MLP neurons of a small language model. Each row is named by its layer, matrix (gate and up: input weights) and neuron, and shows model dimensions 0-255. Each number is 128 + 24 x the weight over its row's rms, rounded and kept within 0 to 255. Numbers have three digits each. A neuron's up and down rows have the sign that makes its largest values positive.
Before each neuron's rows, "fires on" lists the tokens most often at its 100 highest values on Wikipedia text that the model never trained on.

fires on: "al"
L2.gate293:148139108115117172148137123150137132093172131122115131136077121099111130110113103090120072122151117157133158139104147129120084100132108131120135108135142153162165151112155120107123156103128119151137151117084124176102138150136144094150113069110136096142135123133105095140113120125131119109122135155110106114105157117149088124161120121113116124063107190152168171096109153127108104194096153131144139129133162090169112131152123128155103095110137101141129161135105179138130159165119136141112168144117155088138113113122134160136139169164122091134114152120162121116132149109170125102120131173126167096115137125108117150142128113094150150185148118112180124153086092110127100125148121131126154100104082154138085158151145120112107123135124146095122096126137154132138151144159067
L2.up293:135129121141141146100121129105137069126155117134096105126140143166117164100113159096150109159110148147098127119111157109101139093111151159129136096139114072187148166153148136080108155140116123144177159097104167138089188109131125117097159133115106159135150131107093118116122123131114107148124169148094141144117145140148125131131129157145122116091074126110121097116119132160133081125143120147174152151182120098143140146116141123080144088106125169143145101122123105118078118121149105106138155140108105115125123152118143136103111085118094117119179126114151130099101124136124130170108187175061125093119159146099152119128153095151106137154162092132147171141146108100124131134130130117088135104100133117108155142079131168135117117161129103105130110128125083122132155130150131

fires on: "b", "on", "s", "ne", "el"
L6.gate280:143138153145100170125149112124094129164059121107097156152169133121098101148112111080107118101115108107094108134153116136123114117136094160117120139131109160119073146084140159142115143125177086134123128126086150116114131147121118115118120153119121147111134168131107127164114117135108130144118108122161136135135109124113135108155154120160145150095112136148094158157110108088133088116159081107149155139111151151132133172123118152121118100145120161126131137133110150082138105103111160125153134132177150175098117141119102124096152142100137105155115133158139123131138167098144051103125130091131120143159129124115110165116100124147149113113176138125182095085161129191127095122107098102145108115163108112109103116162101119118077108088170134135163121133099135145112164112100173
L6.up280:132161117091064111135100152159147130162127108135141141134154141092092112114120095148120125087137120116155127138140115100136153129120129147152135128154192112148143152069130136122139149148162080103148135117160171132121138105104112152120118145077126148101135141123166134130094124110158118110168101137106141073152138137126126117114162150181095175120138146120178111104145152134162144150117117115095139158085135122156110143085175121145176124143136138097081124124070144126138170178142122164127097106125112144142141107108121115131141153113133094070106167125108133120097134164120155125123138129125160129148097121086086169157103075130121124070138126130106108154125089124088135102136115136118105138117115089154139128137137135095142125132142112125102115130121128065124110163117102

fires on: " un", " sp"
L2.gate211:118091099113124126125111131100143107128127121116124135173174166142108138153158148151115113133130130137100165169121097131090170151082092153173112109130156151132126163101155093146104117105132138105098145104140127091149122170116144122137174102144135110154106123158114150132116180136194110136128151128144154152090099126100122132122147142121160106110111106102102119123101111109126130181107123092141146130117111168079139148102147172110141131129100094141163119127147127139128126152096128126143092130159138139120118147129108173104115146137122151126109114122110168126135137142145075182137121141150092112091134104139174145118143145097102112097114139157108106110105094128172111089183083138131130129142112148141148089156152164148170140184154177127148162149163155106101144148138098
L2.up211:088137127135137135116116103134155120145136147111119162133129116097081142118160122112142127146103116115097151147098134170130155115122169136162135117156154118129138136108167095140138140119132130184082127148129179101096119107065157158126138106138095082143120152128127168088113096150125132160067116117111154119132160122102127097138115092074106148123120143128139130116162098136147110097125115092077149140138117112135098125195070138132078128113111168140148156125143167137125160109088129124117090123157106111136109105100121124098142149094108167160099144132136144134133130136122145083151088106150126144159111155112126126123142115114120112122140114157089093106147154101162110119163139136156171171123109087161166087145129120112125144143112132121125066150126120067137143124113157

fires on: "v", "ri", "ta"
L2.gate42:163111092151147126165096169124119111172136139112144133108084148155127115126137136155096123152157132136122141095113155169106123121165101164110153121131160121128120134115132142157129159140092133138160174161154139125133103125133164165187150135146089089127106115177148113143145122124088095183133178176124128151137126157119153120084144185111144135145149151132106130121105142139093158122144133114154117152164158107149133089123130097137114109130128133144145171148153114147131100070110118100123141148177108121118166148147121115158143103090157164130149139118133121147115141115132129182106123130126151201095118149151095148121150103124118153125131087140158176129118119129116115144135087143137150071148155097102119196135119139139126118139090166123133135142122175136130120118093123
L2.up42:089139076166162094123122142176143128160123133146174151124123154099134150144166146126145123154152162137128147120110109088120123098104134135085108133120169123138095187115145138149115123138101140110110098115154162169139143110089163093138131133124129129138114109146122143135086122174122081088112131117173115129137116133139115081085139145133140125125118100135165111125154156138144178112173102124138150157135114150144151108103123135113115134102146112121169126129120151129137118066138130164130127094151187170108124138096103148091157130050130139132126151123116134132127165119110143157127154102143170130147103069156109115137119160121100120121121122182119109101147149078104116132115149097107124122117148111127101129134051082120139103086139113126150100124135117134146110085105119

fires on: "|", " |", "\n", "ve"
L6.gate191:156112109104097113146127166111137138159159092121162058110116124169147111134111086080170143156130146117158131155157132120168151139110129135127129137109147127133104137122144159124146149138139094097163138133110092115118133122136068141148101096092152128107118110157198141142130119133117152139117084156110127178110104114118076120143141163142159134087129103099122149134115121123102166144149154136105150122123120124124140112104132126148166117124092100141150122135106136139101152126126102102172147073075123095138129109109172161132151166096104137143169115178120157139126098150133123103153109111119142185146119114144170124131151138096125131090164146114114143105095155160074115123141122150107133084122163146118112075104120102129098165150127110113149122161158127116100169123126101
L6.up191:131068150124160116140128127143121116191116097109138072107138138147135121155094124108163102150105100138109122139096157125164148128150092143123154137115077133120126137131154157177104145137150162133178100153150099138110125144104091142135134104152150086114132122150133127133122132155125105163128164168148134174128131139119103113126107174126079162126094131127172120137161084164109101094133145111107125191146124128116160091114184168128113140146111102126100092124125131148143146142112126138165145088125142144112110168111123124115147149174123095131097158127136152105121150131108141103081132089119151148130174105141132145107133112150088146122104113123116133090128127105162110130146139144162095097113128174149077120141171086125103122129142131088111160161090154117084149099123122

fires on: "=", "(", ":", "\n", "t", "E"
L6.gate27:162126132160117080116123138090117119122133115147163129103102128119138129147098112140116120130136105127133105117115167150125119144098145119133161137130091145123127127086156170126140144115100159119125146133153093123104104105130124154164128095108142148101109137140139112139156140131119137101105101155087092128114147095132152156109170112128146159103133118126158117110094122074094141140105190185080181171160148157109116076092151114121117085160125188099090121176115147127171138121121106119155153119131115118117167107112097123097153132121127133151186067143114132085136179147118181144121087115140105082142111148121153146102142124093151114136155143106106135117097146142105108110132121114154108106143138113146142121116118148177136135102150118135077085163095086138119135141152128
L6.up27:157153126091139139107119133101128140174155095108122123132145104132115136150142127111128133114146104112199119150128142128117129106110121106151095094119124152098105160079146107109124171121108149147140107148130139178119121073169124172157124128096096178133115166154091128125106122079123104118131097100086123152145097109135126092122153139147083171124133099136091117144145137096127102102152118107140155137109130175100082148112126165124142161157112157183133128122153137166135123126140105162128126158121135117108131133104161096151157148115134079096150147108157108186134146156140140099131128169111068132117143127129144120175105092150082133158150105128141125122124140120154119115101141160115096110146095135135128121130101093089094183122099124098101095137123124104123154166163145

fires on: "per", " Award", "lu", " League", "ence", "air"
L2.gate207:075133153102179140137124172156115108105104070101127165120149138138103149122115126139171136130118096175123137100117154119104135120114131155129121137119152119129131093143150144141140210145127159085151118146133090153102165084120130115135120115148129144140153136121103081130129142097169120117122126099143178150104131092121125109112083076121155139132136144159115119119145099148144119107145065162128146120155121107156106156177080087117129124140147096138146135129111140133136090126073111153117121148131093163125109142127132163132104098119099112127095155140120153145120145147126104102133097150091131127155103143154099153178115095100172113092160150131130128121180122132113158114113122171143146132170134131090176167148157124133114147120113108074114131125138091136128143114100094
L2.up207:141121114132142107133082115139137143097098109121122124100182136145148166139160164170101122125076127112129178133094130100111097131083090135159102119123143132142086158169142130130149157168072169143125110148139121112106127124128115125108151121180117120139120103141110128106154111110167095152125123115120147131144139135162128102140133111105145138123124123176137159142142077135151079099127091145127153120118141133100160145125103138117129129140117099146136151124102138105114090106111130139059134165139147121133135142126171184132115102129110109107131108162134091145104112148166132102104088156102122131148127129152139098153109107100162132114178180140140133071149125129040141116100100140127141087156110110095115132122122133138142110093154131071151130090152152148101119145099151

fires on: "s", "et", "le", "ar"
L2.gate114:127114136123105124113121128138124138097091146132144120112125133136126113119107154121178074120119083145126130121121107113118118151113151128114121122110144103122081133122131135120147169133126131105101144135132130174199128125160131121157126087125129099132106088146131093157114144116139120114125102113147138120119129120117118161156125144143133097169146167165187103121129122128151152101142115126071122179115137134123118165100102170184109123107156100129160123127138084069109126124118094127118096099170129142157162128166131135135187155093121124115143125110143135132097113076139081068122140145108119120151167106086143100200104145156095144128161137125168104126084129143129139176157096170102106088107104149154125104127093111174142120127126146120139113118084091127088118119121144
L2.up114:137121140129150123142107106106116113152145109146148060088097129094120137148147118141118130125121171183137167124107129148115132100138116119152106104106125095131176087162146198145140145136154140125161124154163105147121126138113127137124118085126159136165127140144157157135134159120128128188121158140136099086102122135099066140121135138123119152142128147134098173132112093119112101138099166144142147090113122115142155123178140151118098155181155160109161160146140165103093140118157135076130137138152139123111138154099131114148172117074071151132154134161110128112110100116115136105128089139126079187110169159123140115084131124117100130084125123158127146092149114145123133138108110149129158128116177158123092126123142179121129131098103102138126176154144133137132130121111142

fires on: "z", "iz", "gra", "ti", "led"
L2.gate271:125139138106140160130068094139143118106142100132107188119097132149092123158154111162103115114132189134165111137109129127116096166138103112089149162118192119139130142173128109124109110119137142124119120123147137141107142162165141144162158142118145138110126138165146167134136176147098075100119126130164156163124112103167086139101133128147110129124129099099113168135119151138107057155111166140107138147139109118114138111109085152164110146124138119150110111182144108127155093106163137134148127076096128120111112154157109141144143092153119168150096144142103129113150131153115118155152124149128167103127148124127123139113145107120158158151073142118086130150087114126130087133126161143113107129112114103150114115127085149131131117154118142152176152116135122180115154057102152
L2.up271:103138122134132149124132120152141114131095126156082146140145120133105118112185091104131117123104108109145148105143126134126105126135124126152133068095100134079133152115131070119153103153140101140126143125153133140103122139088140110160142155139139150099116136137091159102143173117126087107140095144137140126123108142121089167112154062055112125136140113130146149106127147162146152143132129169110110134139089198104118130190107166167130160134136157131120128140113130149116133120156113160145144172136134111156147145150124085110110128147098179126122124141138055127124189121166094155180090132109131128158088174106143141126140166110171131128106164144107152144100104106131092118145116125145111115103135138146106149133147130103163110107136109108118180108089110138141141109117122

fires on: "lu", "air", "ten", "il", "ring"
L2.gate159:071129144091099090151105122110136162067130067124123169142150139117150119126151135092132122140140075112133109147124134155130115156138144121088110093112114113118153155135101108152158101111149160172128117140152134090104103115131148130134135117110138125139172114135158169115162067114170160150130163126115105107095098125100116122151096100126142101150116128131164102085123091140175131114106145145123119157178163116117119143101097108088087125144140130116183130142132120123101091179114125145140115139146139170121097129103140134144141113141104073118129119092191123124114082154177108116114171129116127096117128109103124119141132102124154141103115157155118096104153136150118110118131157153097132080083104142102115150153134107093167147145119151081120138128120153142136124140117157
L2.up159:142102148102161127119111105106102133103111104116090148115167124137137169116102119087150153110126130142076088113115141124067133117109116131113126135105118111093128156128162133143191099114139167125142174081141139133122134147136122137124174137129119103137155077133140124132140156085154103130088165111171098122156143116151124111136131078111161136123152117162173106155138094120130098125119126098173126130161141150171132122086120135085120135175111127134141101138096114139076100153134144139103119128156121114166091136069137168126098128103144123124137107095117105163105136116134106116128144104114139127160107070103090106153149079117163108111122119131115092109158105135126095134079126180072092112125163134115135147122161129079105132139149154117119136175140111137123130135138143

fires on: "it", " Re", "im", "re", "ight", "a"
L6.gate156:118164092120096164164092108137169110127156118115136116146161139118155137117157176117134139115143136102126119127145131115086112151084142075126187122124119132131115127107071078082115107132130151150125145113136134147125106113125120140114133117106126146113161134134141102092090113134118174163135096140140095121130118133155107116093112121122188167110152159137168133112155144107156152097119126138156109119138115113165173120160136069137113142111092103160159095150124124140080121167156127097125136103126149137121145113134119080135090148107185126138109109152133103095120117131139143152157103139146174150138136104147138137106147104122112178150144090152168139146126099146126111126118137081087136129137109126131105132157129140092139126070119100140104088133114143190108092102183092
L6.up156:149148136110123139108112104145106132126150141099149127076108115156118119136152108106134142150134099139142086130115150171127124131130119112141151173138105134123140168076110081124110132127152143124115114149104138079167113058104131156132151134126142176115148132112167136083152145082118144086101170123154116131168138110116144167087132149095156162158144181113131133132142118178123102164053160128132178118172148156117122152113109137115117130108105139102120165158118116128139101126173151110119125120072138167160095119137179120157152144152142108103121117090175139084115140153108140122117153129107147118135126134120122118112150078115167107158107156134123083138092150129135086155124126116120160107147095097130105164143163152148158115131152148119125124123125101147091139121140121

fires on: "gg", "V", "ic", " App", "op", "pr"
L2.gate63:105139154165157154121137100141126158131090089141116121144135134092117123098123110169111111133184137084101086154102125119125090182158153147123141136116138126104105131128129104094127133095113147134134095151094088170144157156135130124156124093153145135118156134119155179111086114129148127101150124148131148157124118115150110099088114177160123140137151115117160188162142182150134129168151079126158108133087090096125144141139144096105164129146123095168163190160117147114174130104177123121125148133124137103124121112163146133160106142116126104140153124131132174143084142154128090109124155091110098161091099114135136127088141158123157143153108147146117106115152101118136130131155120100091144135114119122108170137118112112131171109172131119095138157076110127126152152151128119
L2.up63:141125159141122144111139069135086196117114086113109139137139151127123133083131077104148118123140134157086127170123145151131140161133128150168137143113165157089142125139161149108099134134125147126097114144159104167161128103088111128107141111148121144117150113131117148101127120139119131086155134075131138089130092130162103089132123143129157126101109120154138154157153131146142069121102157117151086127111150105121141157125179100165145145166129088128182145123125166086133119127139121094100156096144116153115115116178137149176104117112114142126108104190097141130106096149135141097114151146151133143126125116111131139125108135105141089136109154147184116144117141154153128155102091134107154147162129126083178137087132105088177153166131132116158138153148130118135103140134090

fires on: "al", "ly", "in", "gin", "id", "od"
L4.gate183:154156089103124163136162089153124085114141113127147149133093086114128125101169154112135135114178178117158135098096126112131096088126152120159098134107166151141089155111108140135120090137124151157084136167105099120108119104098120145163099116074078144111171110143144157137109127143148092143116116114146112112133155114132134112120118076137104151098121151145140142103141131144140137129122114134133157177147106113165123143141106161121134117123105150128107141171108119127113065171142151104146115112093125152119073123106110158137121143154100127116175094110179107107141120117138086177124167160098164134104170145109133111116103140127134107144142140159125117133092125102128131083151140162099113152172131142145150158149170142119129100136135137144084124122141104131159167176103154
L4.up183:120156122097140144115139148119110081153132117147119153101124106154121133131158146124105123137127128179112162127126134118127118098128066128181122135147131102124118154117110141118132159153119130112140166152133193125165118146081164118109094132164109136133127100159116120114107131130101086104144157147132094150134192121150154111125065168187140112081140163153124148132153111122129158118126123113132147123105088142141109104110084119137103127099142147120107127087128081124120131153110096112153146107116140119128114103114127112131127112145094111114097119119126146090129090128103110113074140130110169152073167136141147131142097136111138145137113162122193132174090105121108112121110133159058116105153160133132143067140077167140158151147108135142143091115137104123110160093129099

fires on: "b", "re", "h", "c", "r"
L2.gate9:146140120142125119103114113101124079157087122155136130136187155133126125110116127111144107103133120130114137152113155138137145182141119169147091158146117120155163123100124102101167095165158148108096111110142137136146086130123112101109100133134131129095136189117149140145102069146142144151110149168119050146117150139098120181109131106145155105122115117143163144129161172129104096094103096129146156121137080118107124148083086138112142096145148083129110146101097104133133118122114076112094126112182142130136098112146155081113119144083136138109138122137100114065120165118140096131119078110149154132149117117110133132139096151125151100132134105148104131094131127091152111096111152139123133130117130111142109169131116116098143151157119079130135082132129134075128165123135160
L2.up9:109096152184117100146105162115120126162088144138160135152166047145143119130124150126111150131131123099139092119140178118080125130142111137124113122165132143100146128088135130138114123118110130116120137123143115106133192133142123113115136108138130113180114156144157098135139110102122145148151157111121097057114129159107162147159166116135081121147111123124132128179125143138096141113081099085128124167130088104141196082108139129127109126177102131104147112088108169143132140129128102133155137094080145134108115094186080118129093121131105086141139164150121127085162144111142146139123105132118137111133155118124110090111116119142125123120135155153118133120133103118178084144085122186147117109105137113055132150128115110115129141156120094128148141136155127118146135144128111

fires on: "vo", "s", "ar", " de", "d", "mo"
L6.gate245:125137132070114109130076164129135118116149110095150115126153123092142120116142124143151131135102115175111112162080155131131164088090135141124090138134139128145129108175107141136109139136068151148184097103126134154133104120130121112107141141134115091151097169137110115113107131158135120113107154082137134125090142160149091130122141109160189151137176116163103096132125142131133154069129085153108106115104140168116105101164138101164131106121157171113167149099153107121181143137100130168134113132106107130127143138123153141119117118145123088124171115127133130158136152092155129136102158129148156126107114175139120132148118138082113153093147152160114131114131150135117118106125135108166114126139080133116094113083103109139113167163160179084133106122156118167129152110098173
L6.up245:108113113150160125124132110148127119146100130146148108131120114085104129144150110118088103130136109152115143125039133126142127114138123112141095107123141115124124098128103116111144145174138151130159171159137139175109157118148158155119132126120099107113106141158174125142148137158141164135087170131129080097170148151168093154140138124194100120136135094124114150134145130104100124109114135136145101097134160195110147137139134128129151120074130139123125104077126145143133133078177122098107135145094112169124134097117139157124148097124159128167134131099145175110146132117060096122150134109091118119158139175116129118130161102101115133118184128121092131103101142122148138153108136152160088133155107127148160140114163173090125183105127131115132131147135131125128091078130165

fires on: "ty", "f", "to", "t", "ite", "the"
L4.gate208:163103141109130121116130102150149146134096102128149158154154146144143152109160136159150129133104149145140148122134106117116109132136107164141118149090132150132117145127120106131121176130147173101104123072147129121139155130125090144161113126127166113158141156131137122154125139135121099120106120152131185114103101128161116130149151138172123149190141203141132111162131127150099131156164127119090115107110107159135110127119122177107159078121129112167143135102094131183135121141097160168090106122128203164171181112184152137097145080122099095157113152154143145155150168171167130147094146157125146162096119110155093152125119163099132157141149124122097110158110145109129129109132122153153141121148106097128124110111137161114111159119141164109125126139076129110142112137149130
L4.up208:140163137107115089148144135139135100146150122146139139125114146159125096131100144163114130109125139139122152169123167140140115152089107178111120162123162174095098141106168106111155102099123114099160145113152154095126136122130142109157139145148132112116114139157113125121145095107128138097139115154122110108121113110148174129129172125115112118141116112130142161121143152121111115153144152120137168154131090104195107150109159130117149144090134082133113125117156142186102048180135124129133157112083191140133125193115136096137141118177126116130147159183090108173137123122130134131114084124125121116157079133154137161143122140079128112122158118122115167097140091138122154140134137156132086119127067158130091137124142133141137158116100121103150101154086127102130148118159161

fires on: "al", "ual", "ial"
L2.gate195:153109082116105148128153147096131107128121146094124128106107144129142093156110146117130145082098130174122144163106116142122149134151136126138104124127110140169135141132148090075103110116094151165149148148115155130112155111097129113117152100138128166100114108113162104148112168133100133119089115099101156127106149119113154125149143141133135148134133104166196161141171122155160146145106105137142106175165098090137171155113097127173155120102116132098129114082136145149099172128107118092129100131146088135102158105108102138173115142127141119112132157162139112100129149085146131076098134111151134148085150088119185136164135125135089133138105151124159108157137120125127069163140136165106085164093151129130114141163122138148116144131081084134132132133148159140120172107097119
L2.up195:130144080133118137170105155106103164145127113139137151144093139117140134103103151112144145106130113142103145144128089101095140091111120145125109076163142096148138154104126112126096122103092131153140140111135127135109155118124131124145186133126096129135144116082136123178117084110147149133104109101171116156097104099133103114149077128121158138149136085152144074140069136161156099130158118107133153150186129119166200102144104123143138131107084135118089121153128154115141115160146138107104177108121115130105126120159098111155116112137147112105114116099140100119108125142116152103123151137131094110133161118100148094149134153157152149166167119169107113167121090113133117137120133099106105061105155175152103162127137154137125074134130138115173102146121111133111095131157095

fires on: "A", "\"", ".", "\n"
L6.gate25:172145098128120154122144117105151095085143117156121124170087110136134148093129150106176131140129151116153144145124148118092140126134139153081158135130128136146135088095187149095134109126095119103105143120120118105098150078146102143122205105119126097146115150119132113129104092109090164120111102154130156152168119132102126118101154084116118103117171134120128081108118149092141157129131121189073117158106161068123156110112149104165142124126140127112156130136143160142130132164162135142131105085106150121142143112118072108165098144115127149155145136133121143165108137134158160125148145111167151146133114142104114132121114137151166116161080138141113129130116115155075112096088149120159131107167139136107144120129134114124159163124105137127091150133171114133177124176126097
L6.up25:136157109145135139118149174123090164069149109147075124134142180130147141124127139118134129175128150104118124148120141188125148119168116131091131140119097126163108132110153088094113124181138180141142124114118125105119114114112149088103153115144105082149108140106120135149168129118127122136150137102128128154148110162128089126101167092126168152151136132153140167157120121057117124147154161131103106122140106118088128135151177141124098128119104125157145124102133155148124093082157121095120120086093133077125132117110171125171127121106105136140136131126112163140138151169106159130204107123145115149114114144089148121111106107160146143124128149151084143116157169132117138094104129101137128115112168161093112110174156130138135112142118161138123163124145123130120147117145060

fires on: "==", "\n", " =="
L6.gate0:153127092155113107148147135148101176124130113085135121150138116101132120130134117113095139145121161064114118139131161129146130088162152143116102154121119128128062094113155124123124142132091124120120179180093121129131128134132138112135158087133130126149117112098162158179124134138103140118088084160137128113156161115091087112111140113170135165118147087119109123163153154141093126096149153181129138148147136089120137105089150146110133092125129174143098095144143151151123159113106101147128119096109093104114141111133121143133127141135124119092107107141141142161126161132160152099136150110164134159126094144121130146135142101084171099179125116087084123154092177163138131089151127128171091122167124125095104151100123129169137092113140131143101103136096127135108167101136082
L6.up0:188106108109129099157115135145089162151110093109155092162142130092113113141144138128122117151125160082118094136089152153166089087152107143116126164141135100127104110120151124122130139149085133119149155166110146105168137135094145094115125117121142135126123119139141161155116141143094134121126065156143124128155150125094107128097145083168135165118140119141105119140157137155102098142141134150108117154154128092126137105096161165086102094131101175132109084143130162137153134102126108152120116124116121097101166132145094137136101140137118117085093090131145153155116133132154153092155142098169119152113116136132151130139137094115152081178095106110109145149112153151135117089139122138201096147164145139096098142102108127181143105127162141135091082124092136115127164110118108

fires on: "a", "i", "ea", "im", "ar", "u"
L2.gate113:111097119123121149155124121112138130150135118127146097112153193153145118116107166128124089150129122083125149160127122143148137136093131102098074097104144117110140130123133114097118088097108132118158153150104168162140090108119139108110170133137117120130165168099163101162131132139145142168130118104100114134093145143141101145120162111169113112130134138139119132117140191158149135136141130151125097135138143086087133114180097132157156163105088107102148129118139141129125170114090146123158140115096086097135149153157154146115134117082162144122161109113118130155123145160147114175135084146109115136105130139134116130109159140156152082168120157155164114109129154067114117160198128122115133093132079116108107139124151129144155098124139103130152063112157125138091108142155170
L2.up113:122133107164142127156116105091123135145155110129139156146087162142150062107116138171104100109086150118117102113105126149103132131116160149146122128122141151130138114123170076114172135128119102122154117152101180138114065102103131137122132162144139135158124125124135074135131148106154154106130141163100120125123139127189140152149158132154130151113147142127141147126142156147136144124150117163104144126143160162105121147123103111163136141073124130103112118140086123104125161131122161099119119097100164134112095089119127132154116130140168126093143098129117141134120123136067110168126084141106119143114153144079154136126148157108130116160146142100122086077126155129112163114152128127118157134114087138169102153133129085204155129136156106144087087123135149145093082112189128

fires on: "\n", " of", " |", "al", "."
L6.gate221:148195120122113103126155146112134152121132134103154125122148130115138091130102108079106129178098152109114131145118121166117118087123161088108089119121131090129075169131129116151070144128125125091111142149115167098097121122108123137124168092118152124071104099145110103132115129102117119127084084151121079111129132149126123123145147136149139173117127114121151119110140111117127100161098169128139079118146139127118154115136152183138134122137160146097096111093150112132134133107089112135118131112135151132114107129142123125070096145065137133109116123090150132181142126125102148112094116111104135140114108131129133173106131096106159137158129108098101133135077136150102096124151184137181156110151177149076143142074091100140142140145133125098116144111123122155152170144143112
L6.up221:176136144142146141156082142144131136116118130108156126168155126134099137156137119143104161091147158142134158131138120128132130082123136120140098136146139141125114118110177086119144141156105113116100103158167144107117129127143093139113146095159158097157152166143150146134102127106074127104153065144144134116102156128096109132101131151161126156141138108142142139135138145116092095138117086131073127146142178126099138143124164143137124121107161106112128097124102150163162163103153107150128119115129117093088129095157133151134095121144118085112111140142161143144119137158104143092107172148146169099094145126128156122086107073157102141150084073098114144146104132172122075093156124126149117174132142181131129148148126099134116150127152170136090133139115166139095108102149083

fires on: "f", "t", "ter", "ma", " since", "ov"
L3.gate256:096153099078053135141149121137139116114157114138138138108120160093097134129132098067137181120102164136125139127124165076187148117107147109098122126136099138135113113104087127096158151122093151113136118108131081124102147171109117128151127105194127079152137092141118174124143115131147124119136125119133134100145106099104117128138138135115119118128133150116146120124131082116137122119118155132125134089140147097123107135122137138137132114132155117128137102180176143162114092140147129123140081151122148139153120109077130098145110098174114141120146140093135116137131151156118175173121112130162141121092154125133077152155129125123136149112133141071125168095135120147138138141167160160141132149101130144098151123062139161150128088106113116097123106152073114195133124142099127
L3.up256:149155099120127165152111128135119089115123158117116155104128106160148147130140095097106105122150159099097118161115123101155119123109121113121105118106203110125143137109088176119181103070127144122130155115127098121142093120131090113116132137114135109127101056120136148148106096114139124177140117163179115116158147125147134124080113157088091156137089142126170109160154166148124116112169107138112109130104106131123090158126137137159115088104130158131138116131107115085125108104123085146126142125080106156103105137114108158102149158166097111123148162129164156138116149128111174086113134128133152132154155167104088148160119144120127166122122142110122118082143139128138139136100113094131118181098129123155127139124097145121122140122096098133125075150085136174122112135168164

fires on: "b", "f", "w"
L4.gate279:150102159155153133106128113140144095095113107156156132150149120069177129148113102132116127100108143110116178139132098137104101133140084146114114106127128121128129118125126107120126118133123143130101087150095126174119107163091082106129123126128140116163127100132152101140160123151132120096150111105167151148145187121169136139089154161122093119144122131135095132108143115120099076133122125133110137162179130171122134144116143158126161140146151098148110137139097135129133120125135075126122136105163107102080103110126111123156153086118140116146140113167136111136124185142132132131120152087163151143096090141118120121098143138131176109109179179128122135099083101110203154102110063129168130119153087139080164116135169140145131090146132109130150091113153125136097137109134135
L4.up279:111120155107140143121120102113119061111147071101134164114140126149129154133124149128087134107124135146101124156119155122130099173142095157132143145118118156152141107126120115105113087135152139100166147150138150159167098113115126112164152136118105122103124155109174118168128085141163146088137120152124109106161142135158093117110144077133073111111094106128106085152110129105139135127100130109143125116132102112123147132135122125136113104159119125106109113112140154150152169102115128159102127103157127134139126133099129129176139137157185104087090167125104133152122137130151137105116161115127096116088119104118086109102129121104128132139183129141152160107116122183094129068065120180109118129111137169077116140136126157111160140143127112150114100146096049140151102156102130

fires on: "al", "ar", "am", "f", "iv", "ma"
L3.gate200:082121117139094118132148107136105092120126114121150092151166117113158132176120103127136111098122141127111123142143132100108151145081117142149139155104160113129107143096117165107086123130117104127118140103111120089142092165107131101131124153113065117156139126108112129130149124118186154111168140080121169136134122135097149157100158110121091097103131124131180131113147152101098107130109110124141132120124164108092115134150151155101131125176161126138140105150128126092130101152102117162143170106088107140070091102116121095108164155155120120094117143119139139168122089148131153166128106165142203154162131097130078139156115152179119162160129135134150120157130124093152104093128151163149148154094133115133158116162121152128142148169156129090158097136148129122096124162126122
L3.up200:139160148103112143152106093113116120136139146137159149070100118125132147132137110107131124143132129134173126100140114151135129118143114167103137142125129084108127132119141131114124122104110170101150125085105115199142117110158136117109124126099130101083113131148126094094076119131149172134122146163154108119127137157145101159150113159152118147098096131070107124143142138144095142092133114146137154131127153158140121158105155146121100100121126118123090137108068108127084133134104111143147141107139165140089111133121071152128164178141120107093120126173165099139095127082137089113123088182120166104110165125130126140125121117085106136112122092125178130119107113082123163140147120121130117153104166100097087142114121111061116129157105145082111099096096173141108139109144108

fires on: " un", " band", "ru", "g", "ip", "e"
L4.gate200:099138152097121119108130095129116127139125156106181096164144169111133117122144156133120103109136133085104164086119110160148126132159147143149100090102118112147124189131162146081151130098118165169105131084102106110140132143076171143090143156129126140078097136106117141109109208104143126137084102150138169133084161142137152167105151170176090143103136104076131103127128132132102095129164169095152153140084110110123147119178121124105123112118114109084151122137123145110161107124099086113103140154096150073106145109116146136149128093138112115125119152150103144132086121135153100141114157112129088150110118132110108118151129110123147124119096118121089108150104145133111135136169103137133131132095135114136115128143165115148145105126144155113149148130096130160093118096127129
L4.up200:138151141167144120144120115134111114123154166154083120088129149118091097148138133136110135134133152123154114142103044138090114100104188094105115139165131163162149113135146103130134137141147122130087130123139124111159109135109146077147163119131111119138152116119118125105165137112130106170115137168108135147127126135145152094112113124134109083119106079118108082142119103125090177152130111146144158079129126128138122111094100138106126128129142078152122128157115117125112105142134075144127087140120129096116131112162077151143152098103136195133139150155105120111101125103066126114164141119180148098116163134131137119126121135171155135098094119152118099114118115115108086144145113127075119194089110121160160146134109112149132157167121143151162111144138099122177143106119130